Weights of a small GPT-style language model, trained from scratch on English Wikipedia: vocabulary 2048, no biases in attention or MLP.
MLP neurons of a small language model. Each row is named by its layer, matrix (gate and up: input weights) and neuron, and shows model dimensions 16-111. Each number is 128 + 24 x the weight over its row's rms, rounded and kept within 0 to 255. A neuron's up and down rows have the sign that makes its largest values positive.
A block is one neuron, or neurons of one layer that tend to fire together. After each block is what it responds to, as a language model described it from the Wikipedia text at the highest values.

L5.gate795 [124 148 124 133  93 130 101  93 124  84 137 132 112 133 127 155 115 122  94 184 136 117 123  93 110 121 103 140 160 117  97  83 137 116 128 169  97 110 115 112 180 145 122 119 148 150 129 131 105 140 148 138 132 122 130 106 122 160 134 144 102 145 167 117  95 141  71 179 143 156 107 123 156 170 125  94 118 102 137 122 142 119 128 120 129 134 183  94 137  86 131 178  79 176 160 117]
L5.up795 [148 134 101 140 147 122 163 126 150  89 151 138 101 130 122 147 133  90 128 142 101 108 151 163 120 158 149 137 120  97 170 137 125 139 123 135 127  56 123  76  90 127 112  97 136 119 137  95 139 137 132  82 104 143 132 131 169 131 120 124 132 124 132 180 144 160 128 130  96 125  81 128 140 105  98 147 141  88 106 120 124 162 134 136 160 123 140 176 186 128  99 152 134  74 152  92]
L5.gate823 [138 107  97 135 158  87 108 124 138 145  90 144 141 161 140 165 115 111 104  86 105 118 156 135 131  68 102 146 127 102 180 131  96 123  85 114  86 110 143  87 129 103  92 146 133 139 125 110 138 143 125 144 140 122 106  93 162 159 132 143 123  79 177 131 123  93 116 178 105 129 155 154 102 150  75 137 117 110 139 139 139 106 133 131 124 132 120  86 130 148 121 129 126 157  94  77]
L5.up823 [162 143 157 111 135 137 109 110 137 128 124 115 112 128  93 147 127 116 143 150 126 128  97 147 121 121 107 134  90  65 127  86 120 175 118 136 145 132 132 152  84 112 161 154 112 151 147 153 135 145 113 113 166 152 161 103 169 159  99 141 137 132 112 148 156 122 145 114 147 132 147 134 130 129  88 139 140 109  90 170 129 137 100 129 142 145 106 111 145 156 138 118  90 110 133 124]
L5.gate898 [ 97 137 111 115 128 132 138 161 148 158 113  98 135 114 107 118 138 140  85 133  59 108 133 149 115  97 163 134 110 136 130 128 142 137 126 121  90 142 122  67 166 121 130 114 133 141 106 142  90 129 117  87 154 129 146 130 124 147  93 104 187 145 134 173 167 144 116 128 124 152 116  95 150 137  94 135  99  95 130 116 141 165 114  96 174 137 140 119 122 162 158 121 116 122 179  87]
L5.up898 [ 89 122 145 129 109 145 110 110 149 131 119 124 156 118 142 118 156 133 100 147 150 176 145 127 133 114 123 131 140  96 163 136  91 143 161 155 139 119 125 142 137 100 154 151 121 141 112  99  86 122 149 157 175 117 114 111 155 134 124 103  97 150 143 104 121 136 120 127  90 148 107 122 131 164 137 136 130 136 153 132  87 156 145 134 119 122 161 113 105 160 141 156  80 145 136 133]
L5.gate994 [127 100 114  95 149 130 126 139 119 131 116 103 105 122 107 136 112  91 137 122 136 121 118 156 110 136 128 144  98 104 115 109  88 114 160 140 143 140 117 104 132  96  86 147 123  93 132 132 100 142 130 111 126 121 139 122 195 172 140 117  98 181 161 149 155  97 115  81  79 120 162 122 177 158 132 117  98 105 154  85 122 106 112 145 134 113 132 135 127 119 128 133 121  93  86 103]
L5.up994 [124 161 128 151 130 114  78 147 133 146 117 132  99  78 154 157 145  82 139 188 133 124 146 151 129 152  72 107 111 103 165 144 146 146 163 113 115 114 139 155 122 155 138 153 163 142 136 163 147 156 124  92 149 161 166 112 138 104  81  88 137 125 139 125 136 126 103  98  79 134 103  88 164 157 134 136  95 138 122  89 131 123 114 123 131 142 121 128 107 116 131 103  86 111 135 151]
Responds to: Opening fragment of split names. First word-piece of a word split into several tokens, mostly proper names in lists or tables, e.g. Ga(lerius), K(ennedy), Sa(vannah).

L7.gate196 [156  94 144 126 103 147 130 138 107 159 132 144 140 104 154 162 162 111 134 136 112 139 127 105 152 141 111 126 104 139 187 123 128 130 152 128 120 103 132 127 128 112  75 166 116 120 151 154 119 133 146 106 134 150 105 138 103 125 178 125 119 105 114 141 157 122 163 126 133 162  83 145 148 131 140 111 116 139 172 149 132 115 108 144 141 111  94 112 152 134  92 117 140 114 140 129]
L7.up196 [153 126 150 116 111 129  95 113 119 151 158 103 137 107 164 104 143 153 120 112 114 160 133 123 119 127 104 130  85 156  90 141  84 131 137 162 118 137 134 140 145 135 125 123 101 135 159 149 136  87 191 143 157 153 116 124 134 131 157 133  99 108 116 132 149 143 118  87 166 111 106 145 133 116 116 100 158 141 181 138 137 139 124  95 193  85 142 110 131 121 124  89 149 139 146 103]
L7.gate682 [112 117 144 152 117 120 142 165 145 166  94 163 146 160 142 150 178 134  98 150 118 114 114 139 108 127  99  85 170 145 146 149 129 153 136 156 126 125 143 133 133 133 105  88 147 133 176 140 112 150 129 120 127 138 123 121 127 111 158 115 158 145 130 126 144 144 132 104 139 116 127 141 113 185 115 141 133  76 167 115 121 146 116 154 133 116 112 103 127 174 175 100 122 121 109 149]
L7.up682 [122 107 116 119 116 134 121 160 145 120 126 145 162 153 139  98 121 137 133  87 120 178 135 108  73 156 126 164 155 108  82 166 122 137 128 145 140 142 126 162 125 116 105 123 144  90 129 128 116 102 106 111 127 149 163  97 152 127 111 163 130 162 134  89 133 119 115 118 149 120 143  98 173 135 130 125 121 132 131 123  99 123  97 150 137 112 128 122 120 125 143 125 113 126 131 110]
Responds to: Word-initial R/Ro/Bro fragments. First subword piece of a split word, usually a name, starting with R, Ro, ro or Bro, e.g. R|AF, Bro|msgrove, Ro|yston, ro|oms.

L7.gate867 [113 129 130 154 150 131 104 108 128 154 111 134 168  96 114 114 128  83 116 139 139 133  83 102 111 108 106 123 114 102 156 138 106 121 128 142 151 124 113 129 153 142 103 158 130 124 112 137 111 125 168 131 120 135 116 116 114 144 161  91 113 144 152 131  92 108 119 124 150 117 140 108 134 124 118 120 104 117 121 120 147 144 154 138 119 125 104  96 109 153 148 120 105 117 114 134]
L7.up867 [129 137 133 101 121 130 158 116 112 153 128  68 101 149  85 142 145  91 122 112  86 119 122 107  85 176 152 169 105 157 133 108  91 139 146 179 126 141 131 164 152 108 100 177 133 117 108 110 143 144 110 164 103 130 157 131  71 164 127  86 121 112 117 177 118  97 136 122 116 159 140 170 129 120 112 122 139 136 129 160 114  76 137 127  90 158 105 138 121 136 147 174 135 110 108 116]
L7.gate878 [120 166 143 144 110 110  78 118 177  92 134 113 137 151  84 136 112  73  90 126  93 142 126 112  90 107 167 104 130 139 160 138  86 151 153 122 141 152 135 174 127 112 118 130 128 131 117  90 107 145 120 141 156 129 148 108 126 101  94 110 145 134 104 143 140 140 102 113 150 138 137  92 103 125 111 161 146 156 121 160 149 146 130 119 114 157 105 176 158 159 147 134  81 109 147  99]
L7.up878 [140 113 113 122 137 131 140 148 157 128  90 158 127 136 114 156 132 118 124 123 133 113  90  59 128  97 115 170 118 165 146 156 109 151  90 156 133 122 108 143 159 166 120 152 156  86 105 131 140 128 114 118 109 107 146 121 160 173 126 158 112 107 133 114 139 155 141  84 113 138 148 150 133 121  98 116 114 113 123 140 159 125 140 123 103 139 122 119 134 124 114 121 140  99 127  83]
Responds to: Plural noun suffixes. Plural endings attached as separate word pieces to nouns, such as the s in stations and models, es in hurricanes, ers in soldiers, ies in companies.

L12.gate353 [114 134 119 121 131 140 118 141 117 144 109 114 119 101 143 145 152 118  84 108 172 119 152 111 165 107 112 128 163 136 101 105 105 111  75 161 114 147 127 165 137 151 133 157 133 162 119 151  81 160 120  70 138 176 122 133 123 141 102 104 130 136 155 140 140  73 112 132 146 144 122 145 132 171 125 137 115 137  96 153 127 118 121 111  78 120  99 121 104 147 145 118  87 105 134  93]
L12.up353 [135 151 173 182 147 157 103 124 111 132 121 158  92  95 117  94 108 122 134 144 118 154 135 140 131 112 154 124 107 131 123 141 101 151 135 125 121 135 129 104 111 134 144 127 151 111 123 124 138  73 113 122  88 100 150 166 169 146 119 122 146 142 142 151 177 131 167 190  88 157 151 149 124 101 160 100 110 161 162 117 107 131 110 170 118  78 100 161 117 103 139 127 164 134 123 133]
L12.gate389 [137 117 111 144 142 130 155 132 133 156  81 121 132 163 139 143 105  91 125 148 154 115 112  77  97 115 102 119 140 117  69  91  91 123  88 110  89 121 112 176 159 152 134 146 127 132 149 143  79 134 128 114 126 169 111 129 146 121 139 154 123  96 132 105 121 121  82 190 114 140 100 125 129 192 191 148 120 165 102 143  95 144 140 134 122 132 133 141  88 123 144 142 115 134 121  87]
L12.up389 [132 161 120 125 121 139 118 128 117 143 165 147 151 165 110 120 153 107 100 110 161 134 127 153 145 101  99 139  89 165 129 114  85 107 109 135 146 118 143 149 122  99 137 116 117  87 125 112 186 129 185 122 169 170 111 143 114 154 135  85 133 140  92 126 144 119 127 147 131 130 162 133 101 114 103 121 126 135  65 121 171 149 105  98 128 136 102 109 122  86 183 144 117 140  99 126]
L12.gate495 [139 150 171 132 100  81 146 163 141 107 149 154 111  80  91 119 137 143 132 130 145 107 120  94 123 150  79 113 118 123 133 113 100 124  86 172 150 129 111 124 131 167 139 168 142 164 127 108 156 152 185 119 129 121 140 184 137 116 156 121  83 115 145 129 121 131 127 129  81 131 149 129  89 106  94  91 116 126 131 140 140  94 181 132 103 108 126 131 105 131 148  76  91 140 153 110]
L12.up495 [134 113 143 154 131 127 120 141 136 125 141 154 167 145 139 120 142 109 138 116 100 156  87 135 136 131  78 147 119 151 154 107 113 132 115 136 173 111 115 135 118 170 101 118 151 132 103  91 151 121 123 115 106 119 117 156 143 131 103  99 153 110 101 105 151 121 113 148 123 109 161 136 103  78  95 106 119 122 111 150 111 150 104 165 146  93  59 117 125 116 124 161  89 124 104 142]
L12.gate703 [ 82 129 117 116 116 129  92 175 109 135 140 149 131  94  97 139 159  53 131 159 122 136 114 129 101  99 111 154 144  93 130 121 129 152 137  91 118 131 120 139 137 137 117 102 121 117 121  94 117 127 140 171  82 147 102 129 106 137 139 100 113 139 134 120  93 146  88 132 166 148 151  76 147 147  97 164  89 133 132 130 161 125 148 123  91 150 109 163 118 122 142 154 101 101  96 119]
L12.up703 [126 121 149 171 104  88  99  97  94 145 123 125 127  93 106 138 123 155 114 106 145 128 143 130 183 131 148  96 127 130  98 114 156 110 112 154 134  97 136 131 147 111 133 159 119 158 133 114 155 182 174  92 133  91 104 101 122 129 182 105 116 109  82 106  66 137 132 117 140 110 102 138 132 123 116 151 121  87 117 140 116 146  94 121 128 114 145 131 108 112 156 177 138 129 125 132]
L12.gate756 [ 99 100 127 189 130 110 141 133 144 133 108 122 150 175  75 108 128  95 131 128 145 164  94  86  98 121  81 107 137 112 116 110 120 146 151 166 134 119 186 137  98 128 126 109 157 139 104 179 102 130 124 127 142  99 124 108 109 161 134 116 143  99 121 145  98 174  61  99  97 118 133 175 161  91 134 144 111 161 126 136  90 124 121 141  95 145 143 114 180 123 129 128  74 149 127 159]
L12.up756 [ 96 192 152 154 111 116 107 131 114 112 139 144 152 139 142 100 185 149 155 129 125 154 148 183  74 168  93 147 100 103 120 141 138 131 119 137 151 135 140 101 127 167 120 115 149 140 147 127 123 117 119 120 121 122 161 124 135 139 163 123 116 145 114 136 116 145 159  94 113 161 157 117 154 127 108 181 187  81 142 123 116 160 133 125 120 154 146 132 179 156 123 134 186 156 141 159]
L12.gate873 [150 122 116  74 122  63 104  97  72 156 120 150 104 130 135 103 139 106 101 146 119 119 119  88  99  92 129 153 204 136 158 122  97 117 117 142  92  85 146 115 143 188 141 130 124 136 122 136 118 171 155 150 130 112 141 107 155 104  93 104  81 103 141 148 137 134 128 117 101 139 156  99 136 118  90 109 145 130 108 135 136 125 123 157  91 169  72  70  93 107 131 141  98 115 100 149]
L12.up873 [105 138 127  72 118 132 151 125  99 172 132 123 165 142  89 100 157 140 160 113 127 128 120 148 130 132  71 143 107 117 127 189 127 137 156 149  84 149 111 134  90 107 143 134 108 128 110 107 167 174 127 136  86 157  80 166 115 138 119 144 115 137 159 121 115 114 124 110 191 124 169 171 141 144 161 142 110 147 175 121 122 156 157 132 105  88 114 105 119 123 124 132 125 124 139 156]
L12.gate920 [101 137 124 124 122 113 112 142 142 140 116 150 141  84 109 135 163 135 103 108 119 141 136 144 143 154 116 167 151 109 126 143  98 101 165 132 151 125 131 162 163 142 143 122 148 152 141 136 109 148 146 160 109 153 111 163 166 151  94 127 126 119 144  82  92 112  90 177 104 168 133 118 121 149 131 134 171 116 100 174 150  99 142 164 112 139 146 150 111 132 108 142 133 153 145 122]
L12.up920 [ 90 149 108 150 130 139 128 148 132 132 152 138 151 143 155 135  86  54 118 115 104 145 163 113  81 135 119 161 133 101 119 107  94 131  92 167 139 144 128 172 122 151 120 196 153 136 151 145 108 129  79 120 103 146 116  94 115 127 113 115 112 180 177 115  98 150 105 129 131 153 132  97 118 145 119 149  81 158 137 143 139 169 117 110 137 190 122 107 104 142 122 148 104 132 142 116]
L12.gate971 [151 100 113 127 144 135 149  90 122 119  95  63 151  64  98 124 177 144 120 137 153  96 136 113 101 134 147 106 142 129 126 102 102 159 102 158  84 112 142 145 129 117  98 104 140 143 114 143 114 126 139 118  80 165 128 105  93 129  99  91 110 150 140 137 101 129 151 121 148 111 126 159 129 178 115 111 114 149  75 156  90 110 158 128 138 168 129 149 105 150 145  91 138 100 115 108]
L12.up971 [166 109 153 128 138 154 118 118 127 128 112 137 146 143  62 142 164 153 124  90 172 119 122 157  97 105 117 142 145  95 136 135 105 146 107  82 128 148  92 142 170 142  60 102 125 148 118 116 139 103 126 147 127 106 132 161 113 105 119 126 113 124 109 193 159 142 102 147 114 108 104 115 129 158 125 148 143 138  82 125  91 146 116 142 126 112  90 140 126 123 110  99 134 133  80  91]
Responds to: Counts, units, table headers. Mostly the % column header in election-result tables and unit or plural endings after numbers (10 years, 12 seasons, seconds), plus year-range dashes (2012–13); weaker on mid-word fragments.

L5.gate738 [103 110 131 167 128 158 132  99 142 154  79 162 117 142 124 121 153 116 112 108 110 124 136  97 108 113 133 127  94 136 161 142 150 139 132 133 102 175 125 103 147 111 113 143 130 132 100 184 119 148 120  76 134 117 114 150 128 139 153 104 140  94 147 116  96 118 149 123 107 148 112 121 113 138 122 110 133 113  99 158 155 100 135 125 142 130 107 149 144 142 143 127 122 167 118 117]
L5.up738 [127 109 139 187 129 111 110 113 114 134 120 157 104 146 116 141 119  99 146  82 105 114 148 122 149 132 147 130 105 168 140 148 125 108  84  98 137 164 111 117 123 115 149 160  67  92 121 146 149 119  91  98 161 160 109 150 185 126 145 141 126 136 128 107 141 106 114 154 108  93 123 131 116 147 118 114 115 159 120 151 188  82 122 118 159  71 166 135 142 104 145 121 106 133 129 139]
L5.gate742 [150 128 125 142 119 157  92 159 105 149 135 109  95 117 122 167  95 117 119 147 123  82 140 112 153 147 134 158 136 112 149 154  98 119 166 168 115 159 119 147 134 103 176 158 106 169 137  93 117 150 120 133 105 172 158 149 155 114 157 112 119  93 123 149 115 136 119 140 119 140  90 131  85 117  98 122  91 123 100 141 133 153 153 152 127 106 114 127 141 132 121 138 124 118  97 158]
L5.up742 [149 115  95  91 163 136 185 125 138 127 128 146 114 106 119 110 101 144 161 131 112 138 145 128  76 119 162  72  99 118  89 129 109 113 130 113  84  92 135 113 126 155 146 141 137 132 119  95 145 124 116 116 149 107 109 130 124 113 112 154 115 127 125 102 118 136 121 131 135 112 145 116 126 123 113  75 129 102 144 128 164 130  75 107 160 139 116 140 162 129 111 130 114 149 190 150]
L5.gate763 [109 117 131 135 135 168 107 120 122 127 126 122 142 137 131  90 144 130 166 134 112 119 109 102 115 139 123  77  88 103 107 127  66 121 146 145 146  92 150 105 122  97 135 114 131 155 161 101  54 168 144 161  92 127 113  98 181  96 108 134 118 107 192 155 119 117 120 145 142 144 165  96 128 152 113 124 102 141 148  89  96 171 107 129 135 149 117 108 121  99 160 112 106 105 114 116]
L5.up763 [123 125 148 151  89 127 113 103 135  95 122 135 167  86 158 114 118  94 140 157  92 144 115 123  66 111 154 136 116 114 145 122 113 118 120 126 137 127 157 105 130 104  95 119 104 133 149 147 129 149 157 108 133 131 110 181 172 148 151 131 110 105 114 157 155 103 132 146 108 139 130 160 102 136 124 134 133  99 103 125 118 134 151 144 148 137 141 163 125 149 146 158 145 113 117 122]
L5.gate970 [110 106  84 134 111 119 136 147 138 145 128 158 142 104 138 143 103  97 133 121 139  83 149 152  82  93 156 127 125 116 113  83 165 158 140 100 124 122 120  99 120 193 128 122 114 119 131 158 156 149 121 118 155 170 122 100 143 161 140 109 126  94 176 128 101 136 157 142  87 111 102 140 114 163  78 119 107  91 131 171 141 112 152  90 146  99 101 133 198 122 171 144 153 138  99 143]
L5.up970 [147  95 102 115  96 105 137 144 113 136  92 125 130 117 183 149 115 184 135 116 162 148 150 118 140 142 121  62 171 121 133 107 113 117 112 123  91 193 177 130 117 122 168 155 123 165 114  97 160 182 142 127 119 141  84 118 130 141 140 124  91 164 130 131  89 130 105 154 140 157 145 102 106 164 145 112 155 118 132  98 123 128 112  91 144 132 150 149 123 145 141 124 144 130 135 135]
Responds to: Role predicates and paragraph ends. Fires on "the" right after was/is in encyclopedic role statements (He was the president, was the sixth named storm) and on line breaks after paragraph-ending periods.

L12.gate134 [149 124 124 106 127 142 101 150 139 112 164 151 150 151 116 131 118 144 147 141 131 145 123 128 154 119 124  84 149 112 113 103 143 134 110 126 140 142 155 116 103 144 129 160  96 126 134 123 173 127 132 149 141 165 124 106 112 160  95 114 164 151 116 155 154 117 170 117  86 129 106 164 164 116 106 106 112 126 103 130 120  71 149  92 124 128 113  82 106 111 140  90  76 120 117 145]
L12.up134 [130 137 136 150 117 134 106 191 109 146 136 139 163 148 122 127 145 151 127 128 142 108 151 135 115 101 128 119  95  82  94  99 135 159  77 131 189 129 139 114 202 108 152 124 132 145 154 171 114 155 144 131 159 131 153 130 118 147  92 165 131 150 123 116 112 174 150 118  83 115  91 145  96 133 130 157 122 137 113 118 135  67 158  63 133 141 130 114 130 125 109 117 128 117  97 133]
L12.gate194 [ 97 140 119 160  58 155 103 150 116 101 169 124 136 108 130  94 163 150 144  81 118 122 104  94 116 100 120 130 129  89 131 160  63 127 156 144 109 120 143  88 121 187 112 154 116 152 146 123 122 103 128  94 172 104 137 100 131 110 152 106 104 111 138 145  96 139 130 126 144 139 108 119 120 154 122 103 139 109 143 105  95  95  93 122  63 154 112 122  63 117 139 113 132 127 119 148]
L12.up194 [158  98 173 150 115 159  97  95 128 105 157 107 127 200 163 125 106 128 120 148 152 169 141  57 138  76 114 108 134 149 129 165 158 170 208 143 128 143  89  95 121 132 133 152  98 129 163 113 130  96 124 144 163 113 151 127 145 122 154 152 105 152 139 135 117 165 126 107 103 134  91 108 117 126  90 129 126 166 137 142 145 139 121 102 142 128 175 109 119 119 137 118  98 123 146 136]
L12.gate202 [117 111 142 123 185 125  88 129 139  80 174 148 110 149 138 136  97 144  88 133 150 133 129 171  83 111 135 112 166 122 108 132 170  97 144 136 152 139 183 128 105 137  93 138 138 111 184 149  96 136 140 121 108 129 116  77 125 106 130  95 133 155 137 107 116 171 128 129 155 138 128 162 133 107  95 134 130 178 107  90 114  66 140 143 106 143 120  83 108 167 121 169 103 124 126 118]
L12.up202 [139 179 160 154 130 151 121 139 120 152 165 150 119 148 151 125 132 158 133  73 135  97 117 172 115 164 128 108 136 136 132 153 113 148 118 163 114 125 126  99 127 156 107 114 153 128 152 160 139 154 185 116 119 140 106 126 157 159  84  95 116 115 102 138 114  93 113  98 133 159 119 110 128 120 149 150 146 155 118 124 162 101 108 151 160 145 128 112 128 139 133 144 178 131 129 134]
L12.gate377 [136 101 107 137 120 110 112 155 140 104 127  92 138 123 146 135 116 157 150 117 157 111 141 167 137 143 131 123 128 133 119 111 140  88  95 167  79 101 135 123 140 132 151 145 133 172  99 139 150 135 182 107 167 150 114 103 116  98 118  94 135 157 154 113 122  85 127  90 137 140 121 160 126 129 109 142 105 146 100 119 108  91 113 152  76 151 158 134 137 119 136 132 120 119 168 138]
L12.up377 [111 163 192 170  87 161  98 136 137 125 158 127 112 126 186 158 171 164 171 112 152 176 126 141 123  96  93  81 122 129 137 145 121 148 174 155 101 134 115  72 116 145 146 137 123 104 199 131 114 114 123 143 143 136 105  92 110 112 125 106 146 126 126 130 119 162 133 151 107 141  89 130 128 109 189 141 120 110 133  82 112 145 135 179 131 143 192 121 118 175 108 150 144 171 103 105]
L12.gate472 [ 98 157 156 117 102 147 125 158 158  88 148 161 129 153 172 146 161 109 131 136 115 129 142 144 171 131  88 116 121 114  99 161 114 168 133 109 132  98 124 161 173 143 104 131 159 125 152 136 122 112 145 157 128 158 144 176 131 127 143  81 130 122 134 119 123 111 129  84 138 150 156 126 115 106 135 156 124 125 120 122 119 100 168 127 138 126 147 164 122 133 141  98 166 125 154 153]
L12.up472 [150 146 122 106 108 157 147 104 122 118 138 105 130 120 134 106 153 140 139 144  95 139  89 153 146  77 115 130 155 115 156  99 144 131 144 113 111 110  91 142 131 124 144 118 144 123 150 100 103 186 126 153 139 160 171 119 104 130 112 127 162 195 126 144 150 155  69 125 131 160 138 116 143 117 125  94 121 110 152 121 106 118  96 130 101 166 144 157 119 177 106 117 113 108 155  98]
L12.gate545 [ 91 117 107 115  69 107  94 131 100 149 102 162 122 124 169 159 156 109 130 163 157 148 146 133 105 104 101 102 161  54 145 129 113 149 100 144 145 134  84 131 162 125 104 104 139 182 185 164 154 145 127 121 162 156 114 119 104 135 122 144 156  71  99 147 116  87  93 141 138 105 105  96 104 136 143 160 134 124 129 132 139  84 123 130 120 124 153 106 118 135 148 133  88 119 143 105]
L12.up545 [145 146 137 107  65 139 106 151  82  59  66 127 151  86 141  92 139 116 126  90 165 111 143 148 125  96 103 158  95 120  97 117 125 102 165 147 148 152 101 147 129 139 153 119 129 177 119 116 162 100 128 168 173 119 115 136 144 127 122 110 146 136 143  99 127 112 100 132 107 141 107 137 140  96 132 140 132 115 128 149 177 116  63 116 120  88 143 115  96 144 144 127 128 102 104  81]
L12.gate696 [180 111 137 152 138 160 134 140 121  96 113 124 106 130 177 137 139 137 117  89 152 157 128 100 130  75  93 123 113  95 118 127 109 119 119 117  75 120 149 128 105 125  95 139 157 134 125 136 118 157 156  95  75 113 129 145 113 116 145 100 150 130 145 115 101  85 144 122 140 105 139 115 146 137  77 141  61 137 117 146 131 140 141 126 124 140 132 161 137 153 167 107 167 158 109 132]
L12.up696 [158 146 138 113 107 147 134 138 136 157 149 125 127  99 166 137 161 146 121 103 121 122 116 146 159  97 128 133 117 128 133 155 110 137 105 131 145 128 127 150 142 160 149 143 127 126 128  96 124 137 158  81 107 133 118 136  63 134 124  89 102 118 133 124 162 149 131 141 149  81 136 159 101 109 125 139 141 109 126 135 148  92 131 125 124 107 103 118  97 146 141 114 140 149 134 135]
L12.gate1023 [156 154 127 141 118 141  93 145 113 124 146 109 108 141 143 160 156 163 100 116 135 110 152 121 106 101 138 124 113  92 113 133  95 162 168 169 106 101 126 158 145 134 112 162 142 130 137 172 126 128 115 106 132 164 111 114 136 106 121  96 142 108 143 167 112 135 112 120 129 122 103 145 107 114 123 157 104 161 143 127 166 119 140  98 137 119 160 151 139 160 114 144 119 139 153 124]
L12.up1023 [134  86 146 113  89 122 129 154 113 127  97 127 145 120 154  99 127 141 121 127 153 132 137 166 160 178 134 143 119 113 163 107 108 144 151 119 140 114 150 170 194 158 108 124  92  95 105 150 171  99 170  94 134 161 122 104 155 178 119  69 155 123 126 119 149 131 146 117 133 141 112 103 160 121 100  78 113 105 120  95  56 129  84  98 170 136 119 113 115 143  88 111 145 128  99 121]
Responds to: Proper-name and number fragments. Early or middle pieces of multi-token surnames and place names, plus number starts in dates and coordinates, e.g. Go(urdou), Th(o)mpson, 87 after N.